Part of a small language model's weights.
Size: 17 layers, width 160, 2 heads of 64 (1 for keys and values), MLP 448 SwiGLU, vocabulary 2048, 5.36M parameters.
Architecture: RMSNorm before each block, rotary positions, no biases in attention or MLP, untied embeddings.
Training: a variant of Muon for these matrices, 7126 steps.
MLP neurons of a small language model. Each row is named by its layer, matrix (gate and up: input weights) and neuron, and shows model dimensions 32-159. Each number is 500 + 25 x the weight over its row's rms, rounded and kept within 0 to 999. Numbers have three digits each. A neuron's up and down rows have the sign that makes its largest values positive.
After each neuron's rows, "fires after" lists the tokens most often just before its 100 highest values on Wikipedia text that the model never trained on.

L5.gate92:541480508554523484502517496479508531498503506466462489521510495480441496486505518500492508512513541513512501489489527491501460493535491509455476494527511517494507500515469511489516525467466509475485519480476509475475520495509493542469526462502546522500498503454450502487470469535516528506533555515484444521525525499532522516514483515448495506520499497468515512492483511522540531470500
L5.up92:529475496479506498480506474490475476513520492487495532496504464502531535456539474493468499511503485507466466476481493499474496476496518495472500488442491524538516507493439551513481488469500536479502499506480491499495473549497497526492452484487513523541478505478470472505508515482500514474494541533500481518543486456514491512543517502554454466517466499491542522471484557483494500450508
fires after: " U", " Mi", " ca", "ci", "A", " Ma"

L5.gate93:548485491486459477491444471493493531476507545484477523520529492502472494485520542475542539528520490507532497502462478500480499470469486481480534481474502510535480478430522559559552537506526512468455516525505498493505483485495491479481507464489504505541460491525473515494486498542493525527504483520514473454478496548526506493456526477502513524502540479496503493501518452503505493500462
L5.up93:476472523492446494477458520462510471462513528479516509482457509490483484481499453486538506485541487540504533509515518491513509493533526465532475458486473478519491531528489473537507496477488518463459502490487510532507481555470526456507494520480508546507497526515471500491466526502545532534518516489453480492500507483539474539488520462537478500518508479458528508525555508467510476492485
fires after: ",", " N", "d", "la", "ad"

L4.gate384:508535481552488481515499515525540443521531515512514500441490501500505492476501522488517524484496523511529511499500510523495507458498496473540547495507511479532492492459503499506452514514476506543472468543539510532563468522475496495482498501477499496524459515484503490484514510469491535543468500546549477496475516474541474504496503414480512468434488500491482494492510494534507476533474
L4.up384:511519489528532483485491497534490466516483469528525524465470457503467491486483479543461521514488510500459524481480516553471499476500508514473434529519523511553485522492501509488490487479549502478499484518536550497477509511534501510490517470488532478501448515483549487493496502486518525492505525465551488537507493459521501526525522472459463521453470478502480455514525474526494523497493
fires after: "s", "ri", "is", " Ch", " Tra"

L5.gate176:537515514497478495476503497478489509505524514483499503475510488491504512479494495495559517519492541514520477479531519469513528473504489520488514533508504449490536539520501498491495513502491537466452522513506501506506523502525545525487526576462515514520483518528485528490440502499483464452532479475510521528510481485448488496484520489529503479518545475516525505449491497547533504490491
L5.up176:556525525522481511485482493496457534472532485505497456486470496498494493497489451477496538512496539518485504500480526463477538471525483536513546463510512474516498535506494486500448532521536485490489508534494548492462501525483561498504541507527525522539490523497483479489477504538499532457500490486541521514490504524528488531466538498514472496531528489509496490464542482499505487482513
fires after: "p", "cu", "c", "ad", "la", "lo"

L8.gate393:538476517483443466530527500480511529530501489509495476532491486468486461472516522493509503530547458481552474477473505527501471441495511484500505482514502501537495501485453501505483476454492574507517453552526527536494496519495525534483487445448495493487511498493476494492477547530490473484493492484522478518507483518491519492493472473538495531525517504502484494472506481499465528460487
L8.up393:511580505505497559525508484493536498501535477496497545527497521493490482493523502523579472514547498513491476538487531515513485530495491512494484495510517480480485459467482521518494495497502514487488476536507544501514483506469520550468497460494484499505461509478454499476470470484511529516447509504510475533488527500480476482503506506506479505526524489502452519490438520463535536538508
fires after: "\n"

L6.gate260:526468484504492493519482481480568495527535525473478482525515454478484503509434553506516500534461487498501510515503511504534494486511499505542534516495532492513481458472518467439461520441499536521469471487506520470500560478492497473508503516517491511499499513496487488475484499477471473571531541478459459505490487491512504495476504498537465511488483512502511472502487496445493526499492
L6.up260:549467504522522516504481500515484500494532501494501521480479472480493520501471533495473500530521518484495540525543493501497477523513456518508528505493474511521524472491498473505516458460477497525517477482533473496464533472499444490465503490502539493532469516545518475535458478490503492464502489507491482541541506432486511513544464508471530538498468466464469455509501523493500474529508
fires after: "s", "as", "us", "n", "is"

L11.gate123:517516516520485443469513506508546538477504472527514543534488512508519465519478518496484494487505547508484468532533476508461485496457518508515519463509547475483527526511485467507502492521491485491508455500508514470504496512519507507530503510509463540510497488466513505519529468522529470529502466531566497520436487512518482517519478475504466568504479485484476465514497468510451524474446
L11.up123:522509505506492471502477487463545516464492482554490487514528501512478479499540478522512502524489515543465513488544528496494531532537511496515511465483477539502500501475506499498540433497518469472525523449473487531542494499507478479492529491461483441480502533556484488493551504494494501510517476532476481510494505537512486494524529519539484491499495497542474493499498484496523504500460
fires after: "s", "li", "ne", " re", "re", "ju"

L6.gate366:470473462458482509502499505503508492513488530523539510559512515519537507511496544488526480537517486491488513515496513453501490491515503491510468474477492468462480531490478514484536509517494427503502462532477446457459488517459515494523510515494465454501464503493553531520485474479466536528471541524483503535466511510498545470508489548500503479503477451467503474497502545505514495476473
L6.up366:467480480458510518526459469511544488478547534497493482502517487498529508529480465464573482558522511538511463473543494488454467518522519544546457509505483502477512473514499503512537536494491475525495502491526517487486497494461500510449451509497490480507508500484517494497504461527452525531490538501506517437463495511489504502508507529502493484499491530503501470476490531492514490460523
fires after: " ", "o", "C", "or", " I", " O"

L11.gate353:476543511480498485481487523489520527554507470517457489461542489502495473516530490509510519527514544518519491561469483525537516510500507499488496544500470492519496528499483499476531480531501480505508469526485525486553526494490477462473510463503454496522499507490513469480499522506473517503452459485448485508471495561493522466486529494527496510517528539447465479509469490516512498548481
L11.up353:502481510496508450486441523547524493500541469478494497477523489516484524504484521503490468539506517471484551448504481481522466513515534455424472522470473475525532506484502515478540518484495527491527490464512497500509519558471501480497527493497471482490499495539501518540487455520522456488511505459526479502505464478483494529510474497495513506497468497496459560498528491505501514510515
fires after: " in", " re", "c", " co", "s", " Ab"

L13.gate285:480498503514480553511523503526479507485498494510492518512467502503527491502476525442500470525503502525501506486498507485533523512538510434465500498490461506501510539487471503490466519495566462548499479486514514531491534485504505486505551503480467520503534509490507483487515461490487508482501523498431495513504465519493525528428462456522496521508466518503476473538496568518505511449489
L13.up285:521474468486517517483496486510495511472560509454501489464531467509505480473531475511485510528507459555503471547522493529506445487517496462526496509502550454494499531503475461504509460483531482516496499493528483499487495489504503472497569442494502511446514516502524515525491508469536475529471521495514444495510488487476501521475490515529491471494488504529533510503540529463508525536489
fires after: "s", "c", " |", " ex", "es", " dis"

L11.gate335:483453506506479514464496492553528505486525488528512542486462480503478505518494483517502507490493500497466501500559464503507519532522494471489487464518489518520520513514496471522482555464497533492490513506509502526502466515508478479525507490524496495539463515492461499499501462519472500486487517503499498467476498504491515545516506518508485578534552489448486490549485488518540420500456
L11.up335:486519505500496521520481499462516513532507522467483463501494517463509503466545483456484496492514506484532515484494501466504525461496496524479510488476500509555466462540481518474503519486513475490493510499508540459532464479479450495486544521504532495508470515493464455527485516489457511456511473511482481498459506506488522525476498521499491540483464520491500482483470539512444507470506
fires after: " ", "c", " O", " I", ".", "o"

L11.gate401:467535506513501522517461471520501506512470514486473482490536536448514456511481502542440459497501465518495515521497510543498525519546527480527481533532497494480500495507531543506511503482518518515495456513538513463506491514497492500455457510459527474516532481485438493484482470459474478496520516481479476489542517510511496490505488479500491514489560536510508521473503559535545478489509
L11.up401:505474499482463474511566525544484495458508472546474542422503510477511492483556523472503492514534500507497464485503476502503467499501447450510509500513501493489492496491468498525511497466476526575512480532505493508490501508418491502457524492496499524460502496497490535503529548488513499495497463485532517510531503511492490475498487520495511490510492499506492466502534495515523478492497
fires after: ","

L11.gate129:497524452493500461482527483519499519497485520518506461509496483498489519521487491507529506484524497460501511475514486511535475508490506472518499532542553487450457483558550480473514562491525497493513534482521489478478507498462475521518443503447527503547484509481498522441544510500515505471519497516522527501476513501486496483493520483497491519549495548476461478512478484473468509482505
L11.up129:487532474556482501477498511529465517527463468487513512472562524493474448479483502478489517485512532495503494543472477472510482510491535533502467484492517506493493526493481512493495497506474487511486490474454507517550471460471554454508558494520514506479511508549490486503515483491540509506454490475482463490485504470430445500493466480515474520527512499485508475505491512514493500486467
fires after: " G", " g", " Gu", "re", " Ber"

L6.gate146:522519522455517493469491483511509531528532491501508520548524517482538518474525521483527520501541513471459487521447527517499489503481490486466476484504531506521492467512495488518494536479515523538531512548517504523486479503530467518532461503449454484501477518454507506491493501492481508530472512538509511448510523543510527483492539476526541447514495544511448501539517520522477512505498
L6.up146:555491483485476508520508490476468468507544484488558524460493499476473482460551473516533526463538509469478524561498518509512465523492520494529500470531487507492485468503489471499446516499511491499495536536520470517507470492488501520540464527503460483479475484469547496523503519489504515489465522508505493452498508546515466484493491461499507472501463508504459498487507519497505511506499
fires after: "\n", " R", "'", "i", "il", "gre"

L6.gate443:512510453493495509437508521540477554511512503498497542486483465500485520530494474465514510469507515505505455486471515471506460488510515512512513498497507487483509489504512542521499523521463445505497518521496512462533516421474468531499488546513514511516484466546472518536493529500520444504540503499484513496553485512447509494508451494492537512477482517479480511533497435502527462501480
L6.up443:506513504482510450535484508482516555522547458506449504535498497510512464537519513508474487530523511500463506449487527494508525494500506488495502500496476496506478475522520515486510496550495483500479500521532460495482480526533500478493485532499528503477508470512569520503495504487487493477524452507520484531444488503462434515482477480530502538483513509550513503477555484490500498497510
fires after: "re", "ke", " D", " She", "z", " Sa"

L4.gate253:508492498475521489483483514457498531542506522504517481542498495514504503470450490476510513542482536480456491455514555448484506519490487517452516500498535556503539509511505495530500470486500521504481473485491499524475480506511497467538463523507544495472462448510488538513461495541495493519510520490517475465504499481535497478522500447564458492496495512486506490486491520468537514467496
L4.up253:499480488545520501523504516488499480490496479500470509507434493540519469476511462500493494513492517510475511518504537535491503530505527524466470493457538504537454496488501483512560504514527526480521529491489477492516505469478509462503529467461479498499537467543481508487513517513523495472515490532547510516497536479527511519471506486543455518504511502493497495519456494478547543490523
fires after: "b", " Ar", "br", " K", "ar"

L10.gate418:450537468480530517517480490508458517505492489512451451480516525475533500484453508498531463500480478522468493499473525543501523488510502486513527485501526501479523494504480475506533536488524514540519539487526495538526557486469499484476504524523538478501523513458558513471482486522480483485483516533439507495492512477531487500496514477497500464456541489501505469512512497460511547489551
L10.up418:496517506479465444491473521510472506495513546499518465433507527485516469525525524505485490509470532526506539485488507492504503519474523508521514488492529531476483487494527482515474480477505519496489520485462480539501504528490499509508481474533448483521516503490496489477556481485513506512468496513531487475527507524456489548488522539488498519510533497524511473520570467498484486485505
fires after: " f", " F", "s", "f", "n", "an"

L14.gate416:506483518478494492502483514502537502513526509520474529501508522496494496428493455504525494497521489505509495501510505487532493495513530461501521458509471487504517512503498466505494487529493515558523537483535500536515479517517536526495502486506492557536463520547484493542519483482486472476477497503543516490511498479475484484487453496510543477560478541456451517506430501490486470500450
L14.up416:527496494465471459509523480525487541501515451520458498482508491470495530526491517500535530480513460493507505468517483496516485499495493504483500461504504450506487492494492497498522505522526513515474509493486506537474467563502498547489520497517501478483496549449476448493494508476492499481512521522472485505496489436477523523493540495529484507449492477507494494494506501489484485512510
fires after: ",", " ", "."

L7.gate349:499511504443512483503508501470488537486543498503504539546507480517521534480506451489489504467460510563506485508518484546469535454512441486507539454519469502509474482498496495513538539501489494518513511529491520525525529499512508494480509490492464493505473500500491470512496519532458481491456437495483460484490485481520502484494506528489538503490502504474523488479473507540516496500504
L7.up349:488511506504536487464519495464565533502504515528471515487533468511499453468504494508509519463451512513423477515511490499494494519516504487462496467518497506509503497494489495496521498474487464511510508544455496527466508512508504499539477493521476504489479485476536482486509492527490475490466471510520494437518489484499523409505469537474489507474511425480479509520508509495487489508474
fires after: " to", "fe", " not", " U", " su", " in"

L14.gate391:522490492487491529444492477492510477477472529506537470474513503467499517454541563510522478485515521459481508467478498480501489524495475492507485484497498462489484461499475540518514530517490454467512473489511518538486528548532507485477515476499509486483467560473497465500480544487512521505492458463496492473510512543460494461506489508541474483532468508490446502472460504525482461485512
L14.up391:535500503495479502478531441528491553493485438520519497542511477495533523510467483550488510482499516450456507460479500519520527544489481507511506493512484485511493489478488502544480521457516526486495492512517477473503516507457459485466502452527540563454499490481496518508515449484524504489512495533517481473494500502488440485481525482486495539524484486502562525507503481574469491518482
fires after: " ", "le", " p", " d", " was"

L10.gate171:477511488474526518514508530488470466481501501473505503540526495480506463516508494472477532470544506485458460498490460447511505534519513484528524501504525489501503536503495484506460524514505528511483499489548489538513530527514478528512495574507514528541444492519500524469509508443477525510461502511475520499517537497524492485485502451512511515533472492456503531453456513478531470529513
L10.up171:564519476511477490460521519495488522495469489490518562514516490458540506541545454475490510485469501504534489510504473476472505481546495514535508520494512536469494516510528475500496519518454507493497523498518539502511500494518488515478541473500510547522486480449523494478515524470508541509462521496523500511447518482476498528494507499507495464514524495481506557501470508503496502514458
fires after: "re", " G", " V", "ed", " F"

L8.gate191:474456529530464492457502464460490501534483485505444559527457500498482495475545521473523482471516487531481455505489466495504487483536513496499523468506443444474498483484494517513513513517509520500525492544502453487497523519471486487505508453513507520488502482542501471488504475505453482509501484497468510485494504484501560479476503532481523507511482495504476485523526519480530481493512
L8.up191:489470463513487505439538476494515529479501500492501541544517511505487493461470487465504467501508500536478438493483523557498483496508520490522482518531486440532473484506471506533543554531495443554511521532485506484508517471503519494535536484484507480525516507483486448515525532525498442464523483462489499457502453479486528448486500515508518500506494500479489480521463495488526503507488
fires after: " Al", " U", "or", "fe", "le", "o"

L10.gate221:513510499486518515530569504531545541516519493498509549479504484486481519480542501495526479511527513530517465488497496475500499527505474484519505457494478526492516530524499528477479494441461533525498519508464508525554453487474473546491475515503518503491526488486538499524507538514538512498501476537479456516480492537476465472479510509539492515506458491502492513531471481484483508467495
L10.up221:526472492511501509472525466536498521468536539476468516502566501525515491522499511512491486500543494476517523461499524514482483499477473471532503480511527445495552545501485502521422507532531504475476454516515484507498470521461475489508529509496486527402510499497502512498497511494499510555488490477496513495515483521493533511492482549488451525485512514506485468542519514521493504519545
fires after: "s", " as", " p", "ff", " |", " As"

L6.gate91:491515501554493500497527487481536479535503516486519534495471522485534444506550475513481537511545462542515516492468472502529529486480510474479513478502514487468539459529512464496489484528542502563528474516506515533531496464510519518484482493483521462494527474507491480516477516485530537489464453469525463511480503502462489488483435480538522520500477510494470523460479497514468488502486
L6.up91:504525526497534486471497501546499522481478504515523534483524474497510464474521492472492487500555498511508505494502454542475468535523497527519454498456473448469509514454510503511507480521509483531507484526472521491529492485488481481465539470500463506527486494532521528493523468561443510490527452489508497491510513482501492502499472534442543535454469504530493498473548433497502484478526
fires after: ",", " The", " pro"

L4.gate368:489497493521511505496502527483485442537534460493511511488514491532489491427529518458515507534491504475485482485469490486536528533531465502483498439472484539506485491490463500524487522472465538508514500506515542498519509505484469523440503502478490519469490466502542515514493483481527506530482508520448488518509529520495482509503510499477498463527479554486484495482462497552513543488478
L4.up368:475552507542518460490492497509465452492488533478502529489513499539514478532516511510489514512500509489528502505481498506445513466495499493469481502446499499483550488478509519508460478480491545524532517506448536481507507540538499486500477509499532456489507543489493498549490497527521457549544510496518497497474456488510500494501522487447517523501465517542510500529453479501440498499488
fires after: " Mi", " number", " Te", " Mo", " re", " pro"

L4.gate218:513517481517506488458512464503501493472486526433533479529497493508443468502465499521512517512471515505421513540521539488488533527482466456484522500514502474494497471442488503540522516499494496515472487526472466500497482488535479510498484487516517485520501467544472495504502496466466498493468482529468504494498511519484522494493515507546501483459483534523563492496485498527544546508475
L4.up218:482521473513468517498486463513500537484513494492511459570502492478493532508535514527468512513482543538463505529493528558493512561536470500487532505509504469464479524502486511499480506507454512532464456507465489517470516499560483538473507481496511491513534521539484509482530514524491472491478447494476495490499458507538514507505501506524502535474513526503543487545504491511516495493504
fires after: "a", "la", "ra", " Gra", "li", "e"

L10.gate216:443545488523477556503555555491533510490539483527546511466466498471496481475499538502507535502564544519510485498510522519503470502476481448497518483484516479512465526528470491481463505465468477498484447509526531543521520524485532542463525486496473502534508504474478481497526478501521510519501495510492468510511519476547466500497531506494503511506466512541484490511510480542516490497492
L10.up216:502544514509450519493492475470495491487496478528553487503504498463481466480505517493525498504490510506470510523480506486459452510517522532489503478473552515489490486491503519513505512503492537535467474524466534507530479506467517517507522497484515451490443523474486504528487510527518444550518502491527524446512527484498492536494512529439526521477511510467508512472589507536496473496536
fires after: " pro", " Se", "re", "s", "e", " S"

L6.gate166:485514502478462465439491499509493502543542475499490480489540529494500501448517490477518457486508442501509521472518472531505477465483524508530482529521548536540517471493515524498486487490451460479512486516544523520454524459498520484501500482521504503563472483512541471499488484506482518498532480523491521521483522486511496511518489513544464486539452468550518457525518516514505475478471
L6.up166:538502497512527511503496483536495467548496471515500530519509480554499507531512509507489490515539501496523435485493511522540478515457500508511500520494486522495530492502539493505446567510493498485487481468538456528470555514491525484465499505467508497503481522470525468482478474478475507506506485533521503448500520487496528522466490457515510525536493487493525520553502536525497496498532
fires after: " p", "ne", " di", " mo", " sp", " d"

L4.gate438:514537476485469490452541469527506549479515509481440514549550551475497497468499526505548472463501507526540502521492518519496495512447491486485507504508470485482520485471470477519518522507536528505486438500501517464520496542457510505511486461497513491495531512498501500489425519482495481515516494507517454478497505476500491443500493486513528510493526527512480516496498495496484539434488
L4.up438:510543436516480500501452524496538517479500463482483538518488541469476487497468486531562503516511501508500493532447498494489495523487491489489506506520486464455516548520503534517533502524503548502514460486528514463542496516455531503503465483517507495487511513479496508499476504497511498488509488498481528505514511514542486489505421479518540497484508480516462498461497509504519566499497
fires after: " |", "|", "\n", " (", " "

L8.gate445:505485486485473499527483549514492482518492522456504529538487482542472518469526495543505491531526484498472517506554512531489485523502546508470518525489524455472497512492523471533483520519493521538520490522518477497498477515548523490479475483520530537488468478513488523509511492469539553509514457476480500449502476478482498536477533503530463532472492479485489528546550490511456532493481
L8.up445:468522441483527495528472477497518515489508485512522542513494501523512505533503530464462507500501520458511512490531496529471500495454479474494505479479512449501529548482478536542501507491497512556556491524555505506533499508524492490533478502491485518488548483509463481519507498477495536477503521498538518488485443539521515492497517480467509523507479545504504494500476470481467516453568
fires after: "\n", "-", " \"", ".", " ("

L7.gate302:486475454500533468484504484487484502524517507497505502492512457520491495479544528455449529452465486475501483527472455523516506512512532517525483481514473500571519488529472507471495475492504508443488509486509445574503511545526518503547526495494481526513509472479487502514502494526528529503533520546494498514488519471524537520498488469533497485470480533462475498539490515536519515463525
L7.up302:500492483534534494490506484488497533519479495512463456511444465493538512464487485547489492519461528516508485523486484463521522502491472480497503470462494477495482465501465467500504457457494472520510531503506462504508488523498473529524512436511499521476535471486473483460514483499483491438531516468495495500508536460540440492494519509521506457485531460446479506509496511469526513503492
fires after: " ", "A", " ca", "est", " pro"

L6.gate192:488522502509487491472568523504508521457533493465468484493467460481468482526483511531502495497509468533502493510544511493531466528479512534534498511495476498511563510484515517482535496559477468459515484518526485516548497552498493483518453509520479500496485503513488516495525514490448475532482488473513496538460535509498491522470516476519492519493499512511513505540463496474503446508461
L6.up192:470463511501554479427515520507508500468507444495469529543496496501457497537529516478477498507490481481471530489507487490530389550500516488477486518522501503479522525522527505484530486506501475546493509516531506514449494510502465477503505489491499534542473493532517487519516480461481456546509480488528511486495496489502514512523515494544491551505521491517514500451524510488501491457501
fires after: " Bo", "re", " So", " Da", " She", " Ho"

L4.gate31:501481516477514515487495485510509534518517529489508521516534527486501504466501529471519490527507528452490496500528510537493460491485494517566525504512530530460533522519457468522521484485490520495567475502485501472536502494513508516481484540497488506519505504533488532471524508476546523481507523533525496507484479498522513493437460497432542511455467470516529512526487499477493479513502
L4.up31:496486528543455505500470463499482505504532503477516503480489518526514518520526509479503496475536517457489497540513533483512512447482500550474520517472522499465523477490463504484480501503489477513523497471512482532485480487501482531527511517495517529478508536498528511507500512474523556496500482489490479476486444556480472511445514459473528508545484485496519550540534459460510457493509
fires after: ".", " pa", "ul", "-", " a", " an"

L11.gate2:509457482507516463490494426504507522466498508479510481478550514460504475475509513540495460528485507519473494507519471530493487531481506538536488542493491489490493516520528536462480527459480490482484483546501519476515458470506508470464485512492471461491507521504498496550500543521493475502516535531507479537535472504491525481469467496469492502494531510492529491484474499531541504476516
L11.up2:524477524527500491470506511475528530493460455495473530512505477474465453491511522459508471503463492522443517496499482498521533497507485523568477482457555468510511488502514512537444503476486513471538535512469512524503496534472480512476519498498511522491513479506507464527468492489526492518541526493524523496525497486468500534489474555478484544506441516514493523513473522511508526522511
fires after: ",", "s", "ne", " p", "ke"

L13.gate199:490510522520468541505513545518495550473543525472491518500491456515515513489504466530503467450504517471480492499551477529548514493530495525478496455506493496456479514498516465493469475526444509532506497494512465534546502505476500491494497482502503473500491485471490532520509494521516456464538544507514470526489498474477497533451489517551497493480520499490538501524478502513484536497528
L13.up199:516473521532499520517529504529475520459476456530518501515548498489497544541454528523493503462478551436525523494514528524508497505564497506512549527462477481491521474478453527500489529504484497473481481504492484535509495488521500506508474480501515506489482511461503468492506479511521526514495516504499529479491495518531512500503521494502490526556509490485489503532490496491504470489506
fires after: ".", "3"

L5.gate445:507446507534515493501500471514535567492484510476519488498495493517503484517538507481502497513498518473475477481502479468471518508461461498498506499480532489505503507490469537544515487523485532500516548499499527493531509472479483488473517436526489489477573489497505483433487530496465485484500509549506549491480491468512514480521476528545517472490504462504533489452509523526525503507499
L5.up445:505473509514478524507502481543546538516451517443531480479504497523506486527561520461520516525512475465514498503509486470472476516468461496499530493552483472513513482472526525510501466504497547494488533480502509476530489467463519469505515485522471487509513478509524483433552504504499521504506523524519510488516546512494494498532491507518523444478478487508505499476495556529530508510525
fires after: " ", "A", " V", " A"

L8.gate173:501506505472498488527544496469513503485490490488504538500480543470501456501516506566545530467522485470526464533465502489508490462505484478507456523525498469512550464487447498544471496485493556510502471477489517512493470490493525486466474520503511490526481488488510493474482467532456500521506530547509519507472461505494495481486508477497508530493534533560440546500501513480516507483503
L8.up173:499478498464514492521519529478493548495514481489525497519467511503503478497520527500535493473500485495493493514461499572485487469529488488523486503459457502506441500496514495513482487453506554492469490490487541496473525470479523495498484507513479485496487504474494535489504470520507490528471548534508507490500531528487487508426467453539494474465515543516442529491461505467528542482495
fires after: "\n", "==", " |"

L6.gate353:513509508501506496467471500490486485494524501526484464489468508496504466530467577493524505453495465498455506465531518532511511505461492509506503473476515539559455518467459509512483471523480489506474477514494470495479494524463499521479495493447472481487484501507447524480502510469496472494501511510481507473540487487481508459480480490479502511495476533516501502516505560510437553477469
L6.up353:492502539465473462503506465514530504523494498508523527533487502501510470500503564484502538542518502451493507459477533500533502482507481527504509513468514520497462513508458491446526477480514527502468471479488459474526501516433496508493503481508518501468534462479498488436448496486470497501515522503506531503506450479474531471515527483517485497475493465459512500499512482474474521514470
fires after: "c", "in", " S", "ur", "s", " Ar"

L10.gate392:501525496549492460544481499550501514473456493442505506526536462485462464436515550484495473456496528493552484450463505467487483505508528549519496433494505516511482448477479482499528493502498528529499542478499513547495497526461513510486491519506549510529523517483477495476478522490512514478483485525492463490501492491505557530499480521458502498520492517464519499502481503495518542544506
L10.up392:530447485520497498522519454515429518499467488462546504502464486512512450521514487482533483516506478461484526540549497518510487495485508488470484519492477494518462475529535483510528493521496492477450459440498544475465524478544516516464514503512477519461499446493521488514549490501493466517503522527498498496513499482498504499498488501506496531505505506496512503533517506493521506479543
fires after: " ", "en", " a", " |", " A", "n"

L12.gate359:531492475504505543479488469481534518515519479494532472562460484519484524488523495445545520478558494506478541482492517503520523517504494471489480474513520536481511537538488503508549497480519496475526500497513449523491516492502475510496514488473441505477501538502437447491491506493483499489464503510514485486511496477492481491510531514503516514517493538532542535534518492501462503540491
L12.up359:477502471487479481507470517565513489544481502552488510513489504502527484481512515556531490500490471484522485452489494481541457508493463523471485548477501498515458458501471535520531446538535514510500453488472472477493489471497542492517504510503506476455515527500514527480477517489479523492479496488504466472488500458503538447473495495455445465513526493530462455483486489496494504490523
fires after: "s", "t", " g", "ed", "ba", "op"

L10.gate61:494479496464496523517465523507533498483519502471485523509490496494528482512443517533534506486499442504472509521488492449482509454489446451483477472493517475509509502482459524522490477494457479499521497486509485476481469512501509506474443579529506509481519508515481480500472434519500482504514510485483507474479484456542457470469500522487501443512529515493501534535492518467517499541501
L10.up61:505497464494468452492511467493505469534506480489500532547485493500516515500490535523539561506518509504513505526519456445482475517496540511475512476471488487502463542473499534517508494507510497555482478504489469456480516470475487530493505540500483539470491469507515488494476478500534536484539492481496548526472513502478527503455542492460475495519492469460560502543511479507472483519513
fires after: " ", "s", " S", "C"

L6.gate231:456488465521540496519487478489468497500513526518493509508494516486522496499474524499557463518545509524535514510512494499488472581485499491505512510458502507505533532505496522547516511498535535469496513474477556490511487527566455486483488517521508489494507561559493523493482513514495492482516525523527491491468459509512518506491446499486475515493498535501551458492480519493524520497513
L6.up231:443503522486458516500489511500506491512481533507476494516540489475497477499474535517512509539519483476501501484502498488509539501545471448502506558502491492534469529467493527496523521510526478532543506512488488544454472525510518495490490489518470472493524492478510479443472469538499539473524495485500532510518516471506517501483494514461547532479483499549487446467540521485536531512494
fires after: "s", " f", " at", "ar", " p"

L5.gate376:527517521479455533551533487441533501523506480473467463492512558521483470517502484481480462518538505509453473514488542493504539483497443502539513502475493487490465503499473537507509467517538512535493548486518504523466489500479510467520472463469481511501519483524508490462492498507481502525525467492495467504482526489512479493485509506583485457496523536493508532475495474513514491476504
L5.up376:516547520516493513500493499459531514538479509474498485489461530497494491481492502476459483497503529464456486526472490533483481589530518478498507517539504495521499515514492533512486489495467504518526450523482543478484471468501479490501489496486477510524493473543520539457494478516495501496517429498488512499518464496467507535461539512543461497523492528470492546529522492485492474476511
fires after: " B", " H", "d", "ar", "b", " W"

L6.gate104:479519484490534488548481476458468454504481524483495502541501513498508455469505518505529551550482481538450513470515481481512486532419477496534519474458513467527514478497524526501519470519497508495483513489538517520505507533514513518538503521477485513504500497493518488481500468536480491491519550506526517514514498526500479491528506526496509508479499503520495523470559524487571525492510
L6.up104:461514464536517475504486525490506544497487481492469526475488527505518476510499497514502496565460502503521548547521538566489496511494500482550485498500502531502518482478493523477517501527499541533506510520476499503498464492492498568537468485513463460480459493556425511478493516484510471510474461502481516495504508487541480508473500505508477503532505486524522511527500471475544547479503
fires after: "x", " Car", "e", "mo", "a", " F"

L7.gate194:527510529508508514490498528411472562497498503489491483505515499485469473478479479506535498504468506596505472527493505495488488498455513489553475498507499512503496532518468504505492504467554519512519479490489473513520485469504503491491518498508450492508458545490496486498476540542553516491487508488531492488496480537496477508540486547455497525510503533478513567463532495484531510497525
L7.up194:492487514500510486533500527499513480493460471540534497542530537459492485463542498485493512508527508510476486479559544523483493485501497466481529476508489547470508506500492497511511512546528523514479477499504468489467489495510481521532468507485453528513535518560492469440487530496513534518506536516434462509533499478508516518508517517518476485516533505529513436489545515490460536514442
fires after: "s", "and", "-", "ba", "W"